python train.py --n_layer=16 --d_model=384 --n_head=6 --n_kv_head=6 --head_dim=64 --d_mlp=1536 --vocab_size=27280 --activation="gelu" --norm="layernorm" --norm_place="pre" --norm_eps=1e-06 --positions="rope" --rope_base=10000.0 --rope_fraction=0.5 --qk_norm=false --attn_scale=0.125 --bias="none" --tie_embeddings=true --parallel_block=true --init="normal" --init_std_qkv=0.0267 --init_std_o=0.0 --init_std_up=0.0267 --init_std_down=0.0 --optimizer="cautious_adamw" --lr=0.000659 --beta1=0.95 --beta2=0.95 --weight_decay=0.23 --lr_head=0.00601 --grad_clip=2.0 --warmup_steps=283 --schedule="cos" --final_lr_fraction=0.0 --batch_tokens=65536 --seq_len=1024 --doc_mask=true --train_tokens=474000000 --steps=7233 --dataset="wikipedia_en"
MLP neurons of a small language model. Each row is named by its layer, matrix (up: input weights; down: output weights) and neuron, and shows model dimensions 160-287. Each number is 200 + 40 x the weight over its row's rms, rounded and kept within 0 to 999.
Before each neuron's rows, "fires on" lists the tokens most often at its 100 highest values on Wikipedia text that the model never trained on. A number after a token or word is its count.

fires on: "_{" 19, "od" 14, ". " 14, "of " 11, "to " 8
L3.up784,177,191,170,109,212,245,119,243,177,214,232,225,161,236,229,175,210,298,152,153,261,232,173,176,199,245,193,245,214,245,215,268,211,186,247,213,252,221,253,147,303,196,138,177,158,138,214,176,211,166,158,198,261,255,205,222,162,217,176,90,188,163,171,194,171,156,180,119,241,207,197,242,183,261,220,158,244,196,202,281,214,177,174,198,215,203,236,167,213,195,227,213,147,183,177,177,189,246,232,203,202,206,216,173,210,165,183,234,243,264,168,242,217,209,143,247,233,156,226,225,196,147,233,219,188,192,264,207
L3.down784,201,201,213,227,174,178,177,183,255,154,218,153,171,153,193,247,219,167,187,255,188,245,259,144,150,195,141,209,83,152,210,184,171,244,169,143,227,253,183,272,219,196,173,234,217,207,245,307,166,167,216,237,276,134,222,194,215,125,239,240,201,198,145,184,191,202,214,263,233,221,168,154,204,244,231,149,217,192,172,166,184,151,229,222,192,208,272,258,256,214,207,144,220,244,171,191,106,219,211,162,168,228,172,221,247,244,156,200,210,226,219,206,190,235,247,180,229,177,185,172,211,248,131,199,168,169,175,213

fires on: "of " 31, "by " 9, "Mel" 9, "-" 8, "Hor" 7, "Hil" 7
L3.up11,230,227,180,280,154,153,201,229,184,145,190,160,124,219,193,189,201,172,283,172,172,223,205,202,242,191,258,220,142,225,229,183,212,212,175,159,137,180,207,156,171,201,264,119,248,226,239,177,174,150,163,195,241,239,209,179,147,214,185,182,184,215,202,160,178,170,245,180,208,235,214,147,224,283,149,215,141,207,164,212,209,260,165,219,267,174,135,190,171,89,225,199,131,161,248,230,207,138,196,221,174,195,203,178,173,189,205,223,150,202,256,203,190,192,211,212,243,240,268,156,191,196,217,222,246,142,142,213
L3.down11,168,272,127,241,206,193,234,235,222,202,208,215,187,189,154,217,137,196,224,147,197,189,219,188,193,126,183,220,210,251,218,157,250,272,230,221,117,217,229,174,183,141,224,215,227,220,199,160,198,182,174,152,208,201,164,165,248,204,271,210,258,137,198,190,274,264,230,241,249,220,198,169,230,186,180,210,202,235,257,254,179,187,184,199,160,198,212,213,203,281,244,199,305,163,189,158,162,226,230,155,229,129,174,205,160,180,229,190,212,254,104,176,216,210,210,251,235,179,237,268,228,235,231,201,233,191,189,269

fires on: "|" 27, "as " 18, "| " 13, "of " 11, "is " 6, " " 6
L3.up1130,126,233,187,189,181,198,218,165,121,190,240,248,137,210,155,165,220,188,250,258,192,213,296,205,237,183,219,258,221,177,120,131,182,187,198,175,242,161,172,189,190,162,171,151,243,245,159,170,155,118,249,137,155,258,199,148,220,131,191,217,244,159,173,253,224,167,225,223,225,275,207,140,227,189,268,229,195,168,221,199,221,185,145,255,225,271,200,141,203,173,194,198,181,162,185,170,196,192,168,250,235,277,171,234,211,185,143,244,230,218,209,211,204,180,149,143,213,262,187,186,191,201,169,178,198,137,256,263
L3.down1130,168,250,171,188,225,246,239,185,170,174,165,177,259,240,172,151,187,202,236,172,215,257,215,240,218,256,159,220,231,178,228,205,197,169,202,270,176,185,184,192,180,187,201,179,152,267,188,140,171,142,257,242,182,246,216,177,113,213,135,217,184,233,233,120,286,169,197,124,233,208,193,170,298,293,202,199,205,226,182,256,164,117,201,206,235,121,172,301,180,257,219,117,100,221,212,128,222,155,236,191,203,221,150,215,241,178,229,244,184,193,222,185,206,269,210,247,241,204,206,225,190,175,200,143,222,220,230,226

fires on: "of " 21, "in " 19, "\n\n" 13, ". " 6, "ar" 5
L9.up414,160,192,176,143,178,181,199,201,167,226,275,202,172,150,219,172,210,269,185,183,197,253,270,208,216,166,159,174,228,213,166,184,168,202,195,186,247,196,157,212,205,210,217,202,226,133,289,167,185,204,109,206,212,237,262,191,187,260,183,260,263,230,225,178,232,181,254,217,186,203,206,246,231,129,294,203,214,147,152,224,233,167,192,124,191,249,209,168,158,127,253,170,152,240,191,207,259,175,197,290,148,226,210,278,197,197,166,196,166,194,125,251,165,214,145,228,270,243,258,302,187,165,106,258,197,252,187,107
L9.down414,223,221,214,183,126,191,194,152,209,174,241,220,223,283,256,281,182,175,237,128,183,81,235,206,190,230,179,211,158,188,176,248,224,216,275,169,208,314,202,205,195,159,212,180,231,274,189,228,174,179,242,182,168,180,188,220,164,167,244,195,219,176,196,261,254,177,199,190,216,156,214,222,159,209,189,203,232,165,181,168,190,175,212,141,164,211,234,243,209,190,129,222,260,148,228,235,140,195,173,129,195,178,302,232,108,219,203,175,206,163,209,225,155,180,211,160,181,215,167,157,216,181,232,197,233,211,163,197

fires on: "of " 90, "from " 4, "-" 4
L3.up309,279,180,194,195,171,112,233,206,191,187,173,207,194,290,181,212,179,195,161,224,178,219,188,158,196,276,192,202,138,226,255,277,175,128,151,191,193,236,260,159,275,196,176,179,181,133,206,246,190,181,114,209,207,222,198,169,219,156,206,202,94,139,138,230,242,170,182,222,193,221,189,206,216,296,212,176,282,230,160,209,236,217,202,154,291,223,154,228,207,205,230,246,206,185,158,231,234,176,198,264,233,234,209,154,166,172,195,225,186,192,188,208,248,211,143,135,264,229,262,166,152,175,209,216,197,119,160,201
L3.down309,160,210,187,168,133,273,185,195,190,276,202,284,206,274,161,222,141,191,175,172,127,217,177,177,191,153,165,181,172,176,244,214,177,158,188,188,82,149,190,187,173,160,247,257,169,195,165,229,283,244,239,128,267,179,188,186,177,237,222,246,238,210,214,198,194,232,165,220,211,188,155,151,205,212,217,246,211,261,188,124,266,257,204,147,253,137,149,181,278,232,177,265,216,237,219,209,210,221,197,175,239,194,115,216,213,130,253,221,198,253,209,178,253,227,159,193,232,186,166,203,130,199,234,190,162,172,212,219

fires on: "-" 28, "an " 24, "st" 6
L11.up409,200,214,140,282,200,254,209,224,241,103,142,213,223,138,140,172,177,162,222,195,263,261,203,195,159,182,169,226,250,224,173,183,191,237,207,185,287,179,233,215,158,149,247,222,176,220,207,219,192,193,176,162,174,214,133,197,250,199,183,228,220,156,239,176,225,173,193,226,199,224,198,202,221,137,178,183,191,214,203,251,210,181,186,161,184,255,153,199,150,205,226,194,195,149,103,149,166,242,164,214,228,188,223,219,229,200,131,187,189,183,239,175,154,166,169,235,245,235,248,203,199,148,220,211,223,196,143,187
L11.down409,177,228,165,194,121,194,146,186,169,171,217,161,231,235,152,203,149,147,204,211,273,182,232,142,256,247,140,192,243,224,260,288,204,177,153,267,171,235,172,200,206,213,189,215,140,168,144,233,144,283,178,202,287,207,230,143,244,189,157,186,197,222,209,189,161,205,170,194,179,217,198,148,212,301,201,172,172,263,229,143,211,196,193,152,247,151,147,201,131,178,266,195,158,260,235,218,243,128,210,168,133,208,194,183,240,232,222,251,198,187,136,231,150,171,171,209,212,60,243,213,256,153,203,266,229,208,203,177

fires on: "; " 36, "and " 17, "-" 17, "| " 11, "." 9
L11.up160,212,249,143,201,178,248,133,138,195,182,267,243,239,192,143,211,181,173,240,259,170,239,220,235,161,203,197,188,254,226,149,178,172,176,280,217,235,262,151,191,192,176,222,234,174,99,210,191,152,94,199,246,143,216,202,146,185,243,246,218,264,140,184,131,261,191,228,221,267,243,213,228,215,158,197,215,257,199,246,198,214,204,156,196,226,236,157,137,145,242,200,235,183,186,197,122,207,198,272,164,179,296,151,197,231,168,111,248,156,275,193,241,259,140,171,191,220,239,181,157,193,223,219,206,216,161,161,192
L11.down160,118,180,230,258,200,198,250,246,195,166,179,228,183,228,142,218,221,176,235,155,217,252,232,176,192,197,257,170,163,193,284,218,167,211,196,199,165,153,214,223,226,226,218,210,181,202,224,239,227,192,226,161,201,158,236,152,261,152,203,193,150,247,233,173,194,237,255,224,173,175,242,202,248,196,192,156,172,208,172,212,161,169,167,209,178,177,201,171,181,239,205,192,212,256,246,170,193,114,160,186,116,161,146,134,179,219,215,176,198,117,238,201,200,270,229,221,124,81,248,194,257,163,239,154,188,248,216,140

fires on: ", " 22, "of " 18, "by " 8, "in " 8, "Mil" 4
L9.up468,154,317,188,250,192,191,174,272,176,185,247,198,213,192,187,101,222,230,187,232,293,170,191,233,222,157,206,139,203,257,201,245,267,124,204,231,230,209,105,231,225,175,255,220,217,142,225,210,168,220,226,175,256,208,251,188,129,338,188,202,211,278,205,267,207,192,212,149,225,155,186,166,248,243,200,177,264,229,228,220,180,163,148,195,228,235,172,154,191,248,180,203,143,197,197,233,170,230,181,222,144,234,157,211,196,216,232,223,150,158,206,133,182,191,223,157,268,245,207,187,238,267,163,248,271,134,214,258
L9.down468,201,171,232,133,204,211,231,152,192,161,200,214,203,139,218,244,181,105,179,112,143,171,212,226,218,191,200,258,141,178,215,152,254,239,224,215,250,195,189,187,260,230,209,189,234,249,214,193,240,130,183,145,120,205,168,158,145,163,188,243,194,186,251,190,110,259,217,187,210,227,222,238,219,137,183,237,162,152,224,237,248,285,247,162,206,214,213,217,220,142,241,170,162,246,217,189,253,208,234,216,256,171,258,231,208,179,182,193,133,135,228,203,235,134,279,171,190,217,294,152,211,195,244,137,211,224,249,226

fires on: "i" 12, "°" 11, "for " 10, "to " 9, "2" 9
L9.up355,218,249,226,247,200,158,211,246,244,211,178,179,237,198,178,236,180,154,152,223,258,189,181,205,245,151,188,202,224,207,183,129,174,220,232,191,236,203,143,168,231,164,212,233,266,174,233,225,137,164,201,192,279,164,205,127,243,266,211,214,188,176,218,223,288,159,203,237,180,156,196,237,254,183,246,286,188,269,225,176,162,209,180,212,275,228,197,159,177,222,178,179,189,129,240,201,162,213,284,198,285,180,176,255,176,242,191,222,248,215,173,249,257,268,174,227,126,132,220,211,262,297,202,165,214,82,166,121
L9.down355,161,231,183,236,177,227,220,166,309,154,165,203,202,201,245,198,152,145,269,200,175,260,189,232,201,268,156,223,179,147,267,201,234,226,244,182,197,121,219,154,135,166,212,167,129,206,239,203,275,196,190,196,188,174,129,226,245,148,254,197,173,156,187,133,195,256,185,163,171,177,209,203,190,238,194,226,199,194,214,202,218,139,207,122,124,183,153,176,192,151,217,250,186,164,192,178,144,184,91,179,163,197,234,297,263,210,214,137,125,195,228,177,158,231,179,248,311,259,221,253,182,166,202,260,212,247,184,191

fires on: "of " 50, "ing" 11, "-" 10, "for " 6, "de " 4, "General " 4
L3.up1118,216,176,250,221,280,132,175,195,128,216,234,179,224,252,121,163,191,232,213,168,194,228,295,210,205,287,201,192,235,197,242,173,213,194,256,206,248,184,230,196,212,188,211,172,228,171,258,114,173,144,227,190,253,281,179,192,218,114,178,232,217,266,243,192,171,137,229,145,193,193,231,211,164,199,212,216,192,211,160,184,200,197,157,212,241,236,143,194,193,114,216,181,213,209,255,231,224,209,261,222,169,196,123,245,225,233,178,265,205,192,271,201,216,151,189,220,245,248,233,261,207,202,182,227,229,196,156,155
L3.down1118,213,239,218,234,231,164,177,201,230,133,77,151,197,144,260,165,193,219,217,211,164,168,190,144,263,197,207,116,175,180,125,143,216,191,280,227,164,160,190,175,151,192,216,236,237,175,180,177,272,182,253,203,204,204,116,180,215,226,192,171,183,205,219,208,257,176,165,228,229,187,139,159,159,180,263,268,189,174,184,195,142,216,219,156,288,195,272,191,254,193,234,170,237,245,173,253,206,275,141,180,225,183,166,234,253,196,177,185,223,166,249,213,212,177,251,168,218,226,180,184,221,214,225,142,248,226,154,225

fires on: "| " 37, "– " 13, "to " 8, "or " 8, "by " 7, ", " 5
L3.up1057,200,249,169,260,176,202,220,106,202,153,209,223,227,240,238,204,243,183,235,257,237,195,258,214,177,195,190,148,171,126,220,144,235,187,252,211,199,156,171,164,226,195,193,175,194,190,222,188,176,238,238,207,179,179,226,201,215,243,157,189,198,168,198,226,267,170,202,190,193,168,223,129,230,174,263,209,199,292,258,168,217,97,177,147,204,185,105,160,237,176,164,151,141,186,184,183,303,165,178,247,168,264,201,249,220,223,176,260,233,212,221,235,205,168,199,179,166,200,219,144,237,215,166,129,186,204,189,111
L3.down1057,184,221,147,180,172,152,123,212,191,223,198,124,198,193,219,163,123,189,257,157,283,181,215,141,188,161,169,164,237,247,210,252,208,193,192,174,166,214,223,196,204,148,187,257,128,155,248,178,82,203,236,223,207,179,212,158,230,203,169,194,259,139,175,220,206,233,187,116,202,189,187,212,212,271,235,255,212,259,219,178,242,188,173,171,207,228,208,204,213,188,201,161,218,169,246,196,218,175,133,155,233,268,188,126,215,180,164,217,261,176,219,207,166,181,237,221,250,216,176,193,271,247,179,171,182,185,185,189

fires on: "a " 38, "or " 8, "the " 7, "especially " 5, "played " 4
L11.up1149,176,215,214,221,145,163,181,186,175,229,221,268,175,191,287,153,205,211,148,194,194,216,198,230,184,230,154,240,196,228,184,241,175,204,173,187,231,205,233,154,206,195,189,184,171,150,168,160,225,212,209,204,237,144,242,224,171,210,217,162,253,182,193,214,199,222,202,212,226,165,69,181,183,189,218,123,198,185,198,272,226,206,222,185,172,269,162,174,243,170,231,205,106,239,178,231,219,280,183,202,209,238,230,141,166,198,148,163,162,225,208,168,200,160,244,281,285,206,242,271,193,240,148,186,221,202,178,273
L11.down1149,212,184,179,191,242,302,219,214,181,176,235,208,230,184,253,211,174,193,195,120,194,317,236,180,205,223,190,232,184,215,234,247,201,233,194,233,152,217,202,222,283,246,282,177,226,249,213,177,210,273,201,224,166,182,184,221,150,211,240,231,153,195,215,158,191,223,262,210,226,183,178,201,109,261,183,184,210,212,222,164,190,180,174,167,252,164,252,207,207,287,198,192,268,178,149,221,131,133,216,142,209,237,194,212,164,172,194,181,217,172,223,180,205,108,280,237,144,167,245,249,336,162,221,134,208,191,226,209

fires on: "and " 32, "\"" 14, "." 14, "or " 11, "& " 7, "der " 6
L13.up700,208,231,200,178,85,164,179,182,79,145,244,202,267,149,197,65,168,165,214,221,208,217,217,232,241,199,206,206,203,213,205,217,175,235,163,218,228,172,191,200,227,197,245,257,213,146,252,190,150,208,214,259,185,177,147,188,184,185,183,211,207,198,174,174,248,181,181,210,165,183,180,161,173,188,227,239,228,188,157,199,240,241,163,155,222,218,161,241,221,173,178,220,233,146,148,168,223,151,201,285,236,258,105,178,152,269,165,254,193,237,214,119,169,235,198,179,237,177,218,103,178,189,259,248,193,165,165,174
L13.down700,233,148,208,161,149,178,226,189,200,166,184,210,297,245,192,193,143,249,142,220,259,187,211,206,143,217,226,247,224,153,264,179,195,233,233,201,262,209,141,140,212,187,202,161,140,182,137,153,252,212,223,202,208,171,167,154,202,184,218,186,266,200,200,215,219,137,183,141,240,148,208,229,171,149,209,181,171,141,173,267,179,182,173,207,216,184,163,263,235,165,201,79,152,154,163,177,250,268,225,171,239,187,185,165,227,144,192,264,222,196,200,156,188,224,196,213,226,218,207,187,402,216,211,188,242,165,173,208

fires on: "and " 40, "," 15, "N" 10, "K" 6, ", " 6, "or " 5
L13.up337,214,231,173,283,204,233,244,176,186,181,216,180,198,245,171,155,203,125,238,216,195,202,237,184,229,164,242,215,184,183,207,160,182,191,168,150,259,179,224,180,216,162,216,276,200,129,201,168,171,225,158,182,153,177,165,121,239,187,184,228,247,235,228,224,243,160,281,180,178,192,108,212,211,105,217,183,175,304,200,217,221,118,181,175,184,269,207,219,289,183,231,232,238,135,185,223,236,232,121,247,227,186,171,206,155,163,170,222,219,214,191,160,216,135,234,155,203,227,204,99,192,234,131,233,248,192,107,81
L13.down337,222,227,202,116,218,172,170,178,224,151,204,202,163,178,155,171,297,263,168,119,164,165,144,219,221,241,172,217,179,194,160,192,140,201,202,221,187,247,216,241,256,216,192,101,232,182,212,206,242,129,238,184,252,273,229,170,147,180,199,263,194,242,266,241,176,178,158,161,194,160,270,188,285,195,220,191,240,224,175,283,193,241,167,196,268,206,203,180,197,199,136,120,182,222,176,111,139,224,216,208,212,204,230,222,202,219,204,210,182,157,278,158,182,160,215,244,200,132,258,267,309,226,256,118,164,188,225,238

fires on: "\n\n" 17, "his " 13, "Indian " 7, "-" 7, "Eastern " 7
L9.up627,186,249,212,259,177,205,199,255,219,161,266,229,200,215,162,178,180,228,188,214,198,171,216,169,201,193,216,188,200,249,199,180,179,249,241,130,355,143,121,124,223,190,274,102,243,211,186,163,192,183,171,168,204,205,203,146,173,189,215,225,230,174,229,175,191,208,216,176,208,190,143,162,243,128,204,178,158,221,214,188,197,231,233,163,143,212,218,188,241,210,184,196,182,164,185,152,93,200,220,220,225,192,177,229,235,111,160,256,92,222,252,210,148,125,207,294,222,278,149,178,198,169,134,232,195,211,177,190
L9.down627,218,195,205,179,143,202,260,196,150,223,88,203,166,221,259,197,239,185,217,226,162,242,240,124,190,180,184,164,173,131,242,135,212,270,100,266,166,172,206,197,232,137,201,216,235,245,206,220,288,195,195,205,158,239,196,194,216,112,213,205,184,146,212,234,203,184,191,247,205,215,213,204,179,236,241,179,182,186,149,163,215,211,144,257,227,179,250,250,209,236,227,213,178,232,272,218,264,241,165,175,204,213,202,189,143,225,214,271,229,154,215,271,146,182,179,184,166,137,200,141,273,185,266,199,260,132,270,181

fires on: "an " 36, "well " 7, "enc" 5, "dec" 4, "st" 4
L13.up1013,236,206,241,181,158,205,184,207,221,144,231,182,293,251,131,204,189,171,174,206,196,231,123,214,200,138,190,254,135,173,172,191,253,284,242,179,227,218,237,226,248,252,203,241,153,196,178,128,228,199,148,193,200,231,229,155,219,253,233,216,244,151,225,218,246,211,218,210,187,236,193,163,175,172,238,229,233,148,239,200,162,201,187,206,196,209,195,239,188,155,269,268,204,173,131,205,200,278,169,169,272,186,260,237,244,191,202,205,145,221,290,151,248,183,236,167,252,223,221,230,166,162,172,186,167,193,180,211
L13.down1013,133,215,201,171,209,239,140,205,235,227,195,155,152,225,186,167,220,151,209,254,268,147,130,179,252,292,193,244,157,217,251,257,220,180,250,298,193,174,186,175,214,214,224,85,213,243,240,213,131,245,171,191,164,226,236,191,183,176,177,257,134,222,228,156,237,112,236,189,132,178,185,178,199,239,311,180,213,214,211,244,172,196,212,223,197,194,140,189,205,263,241,151,181,198,219,215,203,166,262,172,203,198,200,261,180,247,168,249,201,157,215,153,179,157,126,306,189,92,177,115,298,213,201,170,262,211,178,262

fires on: "the " 32, "The " 14, "a " 6, "== " 5, "uc" 4, "ank" 4
L11.up469,211,246,237,187,203,155,206,214,215,208,185,232,228,144,233,190,227,172,247,162,178,239,209,206,280,220,205,221,176,183,214,238,357,217,208,110,232,199,192,185,130,157,230,184,211,172,255,229,204,205,239,184,212,224,191,196,194,193,171,142,268,222,200,200,196,163,271,292,175,210,224,185,210,118,230,207,210,157,166,196,203,175,205,250,254,217,240,215,258,150,294,169,141,150,177,179,205,253,210,179,160,195,264,134,169,181,184,253,174,219,141,208,115,225,210,223,221,250,283,230,169,231,229,201,204,241,142,271
L11.down469,227,218,225,277,226,224,202,159,234,182,262,164,220,215,263,177,239,147,202,223,207,239,194,143,281,223,202,170,149,172,256,189,267,191,166,215,149,199,249,209,215,294,181,244,160,201,140,158,247,240,228,135,217,166,154,233,163,198,224,177,216,142,294,184,266,238,203,255,142,220,203,189,224,237,242,187,193,115,292,205,184,265,214,116,181,185,156,270,232,244,229,247,204,160,232,174,253,141,187,187,226,240,208,219,174,203,214,174,213,235,186,196,197,165,232,214,178,82,230,190,256,136,193,221,173,185,192,265

fires on: "J" 22, ". " 15, "States " 15, "of " 9, "| " 9, "it " 7
L3.up785,180,228,245,199,232,234,160,224,222,246,227,236,135,228,182,225,221,155,206,218,247,209,275,256,207,216,214,206,272,169,197,193,111,132,134,182,319,162,221,236,243,165,163,185,192,117,223,152,210,157,166,187,156,234,166,212,243,138,175,248,213,195,152,165,188,169,212,205,188,222,211,197,186,179,288,124,178,192,193,206,150,195,250,178,224,278,236,202,186,171,182,190,223,282,212,186,240,217,242,233,182,210,184,203,229,280,209,234,229,173,143,210,200,211,213,152,263,146,216,250,216,260,208,219,181,247,205,251
L3.down785,216,230,207,204,141,133,202,146,160,207,253,203,206,188,176,151,194,252,148,213,233,174,207,221,128,235,160,214,216,275,154,194,161,201,153,293,116,180,180,203,124,182,219,176,156,326,143,198,153,239,228,226,98,192,230,262,206,221,218,252,218,263,198,238,217,174,176,186,200,262,244,162,212,222,115,239,119,180,171,212,232,240,130,105,197,201,230,274,192,208,222,181,190,198,219,110,181,152,195,154,227,227,189,185,154,159,226,191,175,245,155,258,270,157,235,231,140,174,187,227,197,195,248,266,194,217,208,202

fires on: "to " 62, "Inter" 12, "-" 10, "of " 6, "for " 4
L3.up1526,234,170,220,172,161,114,200,207,216,202,187,141,221,193,164,188,247,157,146,192,160,260,182,189,194,146,194,232,186,223,215,267,253,194,264,234,178,248,305,139,244,195,226,236,237,186,250,90,231,143,168,216,280,196,208,192,179,188,126,214,199,146,161,187,225,137,187,222,198,198,248,230,154,196,119,210,184,190,188,212,174,171,156,238,195,178,109,140,151,111,194,177,201,204,165,184,238,158,272,242,267,191,263,130,233,229,169,211,205,177,173,215,246,183,162,119,278,229,194,176,187,154,217,161,293,130,126,196
L3.down1526,247,188,219,169,202,267,178,237,152,171,158,154,180,210,170,202,188,218,166,206,166,169,184,170,140,179,195,226,203,227,215,231,192,246,226,133,187,188,222,190,226,194,184,220,207,184,141,250,196,147,191,220,145,222,240,194,233,213,194,166,281,162,268,193,227,239,181,252,161,200,191,201,231,221,192,209,226,205,175,252,172,182,238,241,153,196,157,282,157,126,203,181,276,234,229,201,184,205,245,126,199,186,202,177,192,183,190,197,213,215,143,208,115,139,175,122,236,150,197,218,141,233,163,184,208,283,145,157

fires on: ": " 42, "-" 13, "ische " 10, "k" 4
L9.up165,174,173,184,156,154,239,170,217,255,51,177,121,245,237,136,228,286,222,111,211,205,221,220,139,184,172,177,143,251,129,157,179,171,214,218,241,227,148,194,161,193,224,261,245,257,201,244,176,114,139,186,206,188,202,192,151,335,172,167,191,154,149,230,230,251,177,235,252,202,243,143,254,207,268,193,189,221,176,226,297,280,152,183,209,154,241,139,211,178,222,198,145,198,162,172,215,217,236,257,232,216,164,116,263,206,125,262,182,195,222,186,177,152,135,139,260,290,130,273,187,184,243,230,236,186,136,183,201
L9.down165,290,255,183,213,215,127,213,224,194,196,239,163,214,190,162,181,180,202,204,133,181,151,186,256,191,148,160,119,200,225,211,213,197,189,176,252,268,164,214,155,150,123,166,214,164,145,181,212,141,170,191,153,245,188,217,260,187,231,300,292,181,268,157,207,159,216,151,163,203,135,202,278,143,273,170,221,241,245,189,130,213,198,160,155,209,216,167,182,260,188,123,184,215,158,275,163,206,279,176,177,284,166,212,244,221,225,184,210,214,214,146,197,160,167,137,182,188,208,249,201,181,185,251,189,212,212,238,185

fires on: "-" 28, "\n  " 27, "," 11, "He " 6, ". " 5, "2" 4
L9.up1180,154,192,195,228,230,255,220,201,192,118,140,249,324,159,223,216,180,181,163,174,164,215,255,186,126,194,229,191,178,176,162,165,295,223,230,185,250,170,226,209,238,147,216,226,213,246,215,224,197,242,207,134,227,244,240,172,205,264,191,214,241,169,291,235,226,185,194,198,239,305,166,235,246,173,203,164,164,227,163,211,176,225,199,166,179,200,215,198,239,218,142,143,141,235,134,211,222,190,226,178,218,274,177,212,176,163,147,237,236,213,168,172,199,160,181,222,250,183,248,171,154,230,260,188,179,177,203,173
L9.down1180,189,194,173,202,212,177,278,170,260,220,238,212,193,219,177,201,172,243,212,252,174,186,131,223,259,208,136,163,210,174,281,207,133,137,217,204,194,175,227,166,237,173,260,220,248,247,125,252,160,293,199,183,228,248,230,208,187,204,271,223,160,210,173,175,164,199,249,206,240,155,180,186,178,203,183,213,137,249,209,170,235,193,192,230,171,179,171,254,216,239,260,183,233,138,165,213,194,190,239,232,234,144,157,127,177,232,119,171,174,250,196,182,150,211,250,165,176,208,198,161,246,209,176,242,201,224,210,258

fires on: "of " 40, "to " 17, "all " 12, ". " 9, "-" 4
L3.up562,170,159,184,200,231,230,185,278,228,196,298,236,194,228,217,178,172,140,214,217,239,205,140,187,194,192,212,149,142,250,144,285,259,213,211,196,276,222,231,232,203,215,137,165,200,147,256,184,258,189,203,112,281,215,229,181,156,179,207,179,194,253,178,159,191,197,247,170,147,210,232,181,199,188,240,175,153,180,187,175,231,198,108,235,237,214,224,146,142,128,223,231,155,87,243,191,216,187,222,257,170,269,195,141,160,311,192,195,139,225,226,120,268,224,245,199,184,103,272,203,196,190,216,205,250,228,200,183
L3.down562,234,197,222,212,222,211,148,232,168,138,217,220,246,150,141,202,189,299,167,220,159,219,200,211,157,227,182,157,155,210,153,243,199,170,235,222,130,231,236,202,204,249,226,228,136,247,124,198,268,215,258,218,184,149,174,246,190,204,177,183,212,200,123,227,212,278,193,139,245,215,207,107,230,274,172,270,212,282,262,166,186,192,194,237,265,134,264,187,199,193,183,190,323,273,191,107,145,229,199,172,168,163,264,191,201,198,178,250,179,189,220,244,231,215,154,214,186,256,256,198,166,218,199,228,162,272,233,168

fires on: "| " 30, "J" 12, "M" 6, "7" 6, ": " 6, "to " 5
L9.up412,212,251,192,203,181,283,155,207,286,231,204,193,254,249,198,206,245,185,155,182,260,182,216,219,226,184,249,196,213,183,199,149,159,239,238,242,288,195,131,181,272,107,131,192,183,160,230,178,186,228,249,111,164,192,100,227,210,239,209,211,209,213,199,218,209,209,244,118,187,113,163,235,235,247,229,176,172,239,227,253,169,154,192,165,300,154,191,174,208,156,211,159,166,286,273,199,237,143,197,292,198,227,183,196,214,191,237,194,211,180,187,213,199,203,195,143,233,167,275,172,247,235,236,132,285,150,180,175
L9.down412,198,153,224,142,225,116,156,141,253,185,285,227,144,230,219,177,115,157,174,225,186,238,108,162,153,235,128,231,189,107,140,223,184,197,254,182,274,227,243,195,181,157,213,184,216,252,220,199,233,211,150,253,195,221,260,210,207,272,237,225,226,227,240,179,229,139,182,189,240,222,157,175,134,214,201,235,194,163,183,246,225,133,183,195,154,249,207,232,203,180,203,292,188,162,189,190,267,239,200,142,231,169,256,196,176,220,208,117,106,202,210,197,126,256,228,197,191,238,198,215,125,220,206,223,196,155,185,210

fires on: "of " 26, "-" 7, "with " 7, "Guadal" 6, ", " 5, "Victor" 4
L3.up351,153,195,181,194,106,157,157,205,225,111,189,257,157,186,141,205,256,221,225,190,209,271,215,111,231,101,262,234,231,204,172,234,165,172,278,177,120,224,283,200,234,153,198,146,173,213,268,200,207,169,154,179,202,176,277,255,263,175,228,182,176,190,154,168,159,182,212,215,184,245,185,180,145,214,257,212,295,236,196,208,231,244,118,200,290,172,142,278,101,164,301,183,241,110,220,185,207,226,147,137,216,230,177,249,184,208,175,220,216,247,203,173,221,134,218,177,251,236,250,177,157,230,222,163,265,131,237,194
L3.down351,205,212,133,238,204,217,220,207,189,190,212,123,191,217,151,195,126,194,213,198,187,190,144,203,253,221,158,183,248,202,252,203,244,183,166,181,243,197,180,174,186,223,210,204,256,292,177,193,207,251,262,160,202,201,227,178,179,198,242,221,237,271,242,207,194,226,198,207,195,123,140,223,296,210,197,141,214,188,231,182,174,232,209,144,163,187,204,182,175,209,205,177,138,160,229,154,197,222,276,237,190,191,265,140,224,200,146,190,182,176,225,146,232,197,209,267,166,98,172,155,165,145,269,243,205,172,132,157

fires on: ", " 24, "of " 19, "to " 6, "for " 4, "college " 4
L3.up56,151,225,171,179,200,139,271,229,220,161,287,273,206,192,217,121,200,223,186,243,187,231,190,262,202,280,234,192,188,258,166,201,189,217,220,207,266,267,155,273,247,218,186,180,210,216,206,185,135,212,212,209,192,211,217,203,175,242,184,178,209,200,257,129,204,230,236,109,129,231,235,192,149,238,177,146,231,152,222,228,314,147,209,196,208,162,212,162,193,156,246,212,149,241,208,182,215,231,207,234,145,192,149,159,223,195,233,215,137,227,133,196,241,227,191,135,196,242,150,220,224,117,214,219,238,218,232,238
L3.down56,190,224,218,176,183,153,190,152,175,173,192,152,174,245,272,212,111,252,215,212,214,158,239,186,214,178,202,190,205,164,294,186,273,164,139,190,169,195,161,156,206,236,132,304,276,172,258,177,194,194,213,267,134,200,205,146,229,187,173,184,196,184,144,232,120,186,169,198,234,231,279,182,217,163,160,205,214,189,204,208,172,203,229,209,185,218,212,159,217,290,161,179,234,246,206,252,158,133,206,183,258,158,194,201,223,221,183,192,233,152,186,166,164,230,209,189,200,134,281,95,99,252,149,190,145,166,112,143